Weights of a small GPT-style language model, trained from scratch on English Wikipedia.
Size: 8 layers, MLP 3072 GeGLU, vocabulary 49299, 151M parameters.
Architecture: no biases in attention or MLP, untied embeddings.
Training: a variant of Adam for these matrices, 3462 steps.
MLP neurons of a small language model. Each row is named by its layer, matrix (down: output weights) and neuron, and shows model dimensions 656-751. Each number is 500 + 50 x the weight over its row's rms, rounded and kept within 0 to 999. Numbers have three digits each. A neuron's up and down rows have the sign that makes its largest values positive.
A block is one neuron, or neurons of one layer that tend to fire together. After each block is what it responds to, as a language model described it from the Wikipedia text at the highest values.

L2.down1444:509552456524504533522451498504473443484582457498603561475535441573463560512504444525495425582501441600531494412481568557441485540528589604512516491427510587460530477523555495450524482530577505587468498586501550428488679483480504517515616490551490563467577541529449466462448452471547489617
Responds to: Titles and offices. Title or office nouns before a name or "of", such as Governor, President, King, Minister, chairman, plus some other head nouns like history, width.

L2.down1551:588581546538460527501538495497545581423488514497505559497520508494488466585552525555578453519478411504497541530537492504468533530536513577527542508438431592490449518509559523534519492571498504436552477508461512466493359528493466545614513494531518549527504460491505511591521490527499525431
Responds to: Person-role nouns. Nouns naming a kind of person or group, especially occupations ending list entries such as "German lawyer and politician", also reporters, actors, players.

L3.down1499:511664512500443506465501497454480578418541520480430511544630520497530472586556520498539468606494639607568581587586503557486471522510469534512517557491517560481486426564548486559493494474572494476501451457502486493459521510520445476589444475536512501476539530470469553586469562479489464494
L3.down1750:454603492491498536476490490448501521451556426443542427486486478443498499477512497524485417498497490561496527498528495492597515588464532534534532472429476514568536453489548495446453486507529547382532462516536470555504428472526453518478433420530491493496500479432528528537433533450490593516
L3.down2847:511534548550519532505542531528440549511475479511641570479476603453495516556534553492518445518404447636578518507471550525525542521446518538492529521462493551451478545644582479530483535482438620499462518468481472376472525403432496462567410402533422464473521604462518463521428521460496476525
L3.down2943:521529469467576512502464516490501571536519483458529508568529554437571446583524524549550411561449463552504508532476544534465485490495498506514486464513544558470479494630467477536473580489532541455499509564455550437499368459492484452485543439503510550519595514537423445615487451517479532533
Responds to: Person occupation nouns. Occupation or role nouns ending a descriptor of a person, mainly in name lists (e.g. "Japanese baseball player", "poet, author"), also "(born".

L5.down593:548467525495459514501492438483496528390536517374504453399436467470451499540534538490462509553541533537487543574492555509533521434505387477511667558497492412493393416491586539511513551456504523492502558461445431505464433587522432565442461461436576359421588476531457550512536487498531510471
L5.down743:455502426599486501675416485469460602526456470475582466484449516411474495478489504532443564472577640410485466442414465467531455478517464478453495516480464410583480501496474561505503544448411505473526529482529454506481666498573488505498467568562532484508543521476521456369495406549525485487
L5.down863:453466467440547454478475564507492536444461512473491502564420644447536486478543419428520494470499494537495565448482399489559501517494460474503507565416535498524407512444524501559544493478513509536528462581489461475601351473512448475490451405463489526510531538536454465544504484478534539482
L5.down3011:528495597563602498545425532475495562493516582482393453503520452469499434488534554485490495532542640516564518475515451515529485560515509532464481495495524525493480518499523507574486476434493496564538520452495432489547678458523473513470418430483502414431480528477544389510478582506433451510
Responds to: Occupation noun ending descriptors. Final word of a person's occupation after a nationality, in name lists and biography openings, e.g. footballer, racing driver, ice hockey player.

L2.down378:407568415484468451517511451441477571497524558558588612550556488525607518525486577589517543578507360589494475527442521474488531540513497453470517482479502507493546476484441508468482545580580514441546522469472494530473456505468464545531519486508554479466501522453469469553493443535470485499
Responds to: Field nouns in organization names. Subject or field nouns inside proper names of organizations, ministries, leagues or labels, as in Croatian Football Federation, Department of Transportation, Columbia Records.

L5.down61:509478521625454544469541648480581458555463509578524625571464492506447514497523485482473500469462391459508412526480574457475550434617571588557523435499540466342582502486490482393474571425444523554506443574474464543519571546449526486483462442403539468517499501390490521480494597469519544521
L5.down424:520502550492567611543568515500481490475426535549485546521488485522530509510550451525537553548498436473455539512554466562462383602495530486421598543474498393484523485504534503599408499445481493540563485539454511530543493459511480559411497425535519503510465488466462402513492550450546541548
L5.down2600:577471553481603501435595514443584514556477409473577445491478441463552525493474415525506469524412417520503516554480452442496558498419501467497445516476438471371587483481465510495459540554498614467527356511469538533497474497578547604408460517475508531458482501537500550557401413539419490492
L5.down2815:559546498430545484556557503524458420582495501562518674485505438495493427540522429426490486495558401457497533510498440483508475525503537506594475454475507494421538550539569503489465547482518516478514473494580534439420449527463523461541516526580433557489537535454552564536610569497514525626
Responds to: Titles after "of". Title or first-name tokens starting a personal name after a preposition, mostly "Pope" before a papal name ("papacy of Pope Clement"), also Baron, James, Bob.

L5.down909:452463515448439522528483496448422536469485537486464512493540495493506587589436455468531525488601527554516478564514477491522549491617505434529430589511529490570494446406500475578540471469428490544478453455520514517491523509493493626486539513420502447439558504599446549467416509536470444496
L5.down1570:532414502461493525464553491469478439430587576468540505505439536445502507573438488467501451470531473534526495541535540491574541555558483568543440521481519493585496473478459537403555531428510495607507498502466483573581427527462457477528577510511485438522458532455557492590494500478533541595
L5.down1881:383495420462492471459519514480462535481566432401445470451499611485496549536327446436428453500599495463557429509542505461573504514488437509536573449520496494499521474486478515441509495471505487495505499539544504480583430524452534502553477502440451515530477581533471478561505515445470539468
L5.down1889:492536571469400531515555435422414498504496571543443443516570459426521457508421558476468475573523443547547499520501507489553450523586514484444514610578482504506433618601497525480480439403509484527461502595561552586554413524529460447488538497508523485417469477565440549584478540526522607397
Responds to: Table separator after names. Column separators (|, /, ;, :) right after a team, club or player name in sports stats tables, before numbers, e.g. Avellino |; weaker on "to" after persuaded/orders him.

L3.down425:563591443480628537496470479561485465442513506472322542509526475584452490485441463494519539528546548477521559552514445422556468556455450513459545488509526515489481428489459415560539460455410477446575537395467539457449477585457560415526583509513458516453542496482462518572514475536482503501
L3.down585:490584543541424493534435542555490477503452492492538551514534582500522537482445444563422576500491518561482428479539510480439475527489492427506473594446589547526596574552557438469427510612413500566550511471500522385497401525574507592480486613560489503483496563470441536528440536450421545505
L3.down2232:426393559540458460463529472472488445523447477461520462547477395638519543498525518477494503507524594573514481496474507523455529480462632437451498594463476565519527446614425435523534530455576483528659543446499483489466364528489575561534590504518464431506499486493470479387570482520531515466
L3.down2243:562456535412539523513585464434520536447399501419433489609534568635557532522495441515459440501520533558484598497444487452425468519410467490456455489466394529499494613511595448466477573476436456471590454509478520442476564470459559399527556477574499573487489424470490501438568542417468508517
Responds to: Royal and clerical titles. Nouns for rulers, clergy and persons, mostly after "the" or an adjective, such as King, Queen, Pope, Bishop, and weaker on men, child, leader.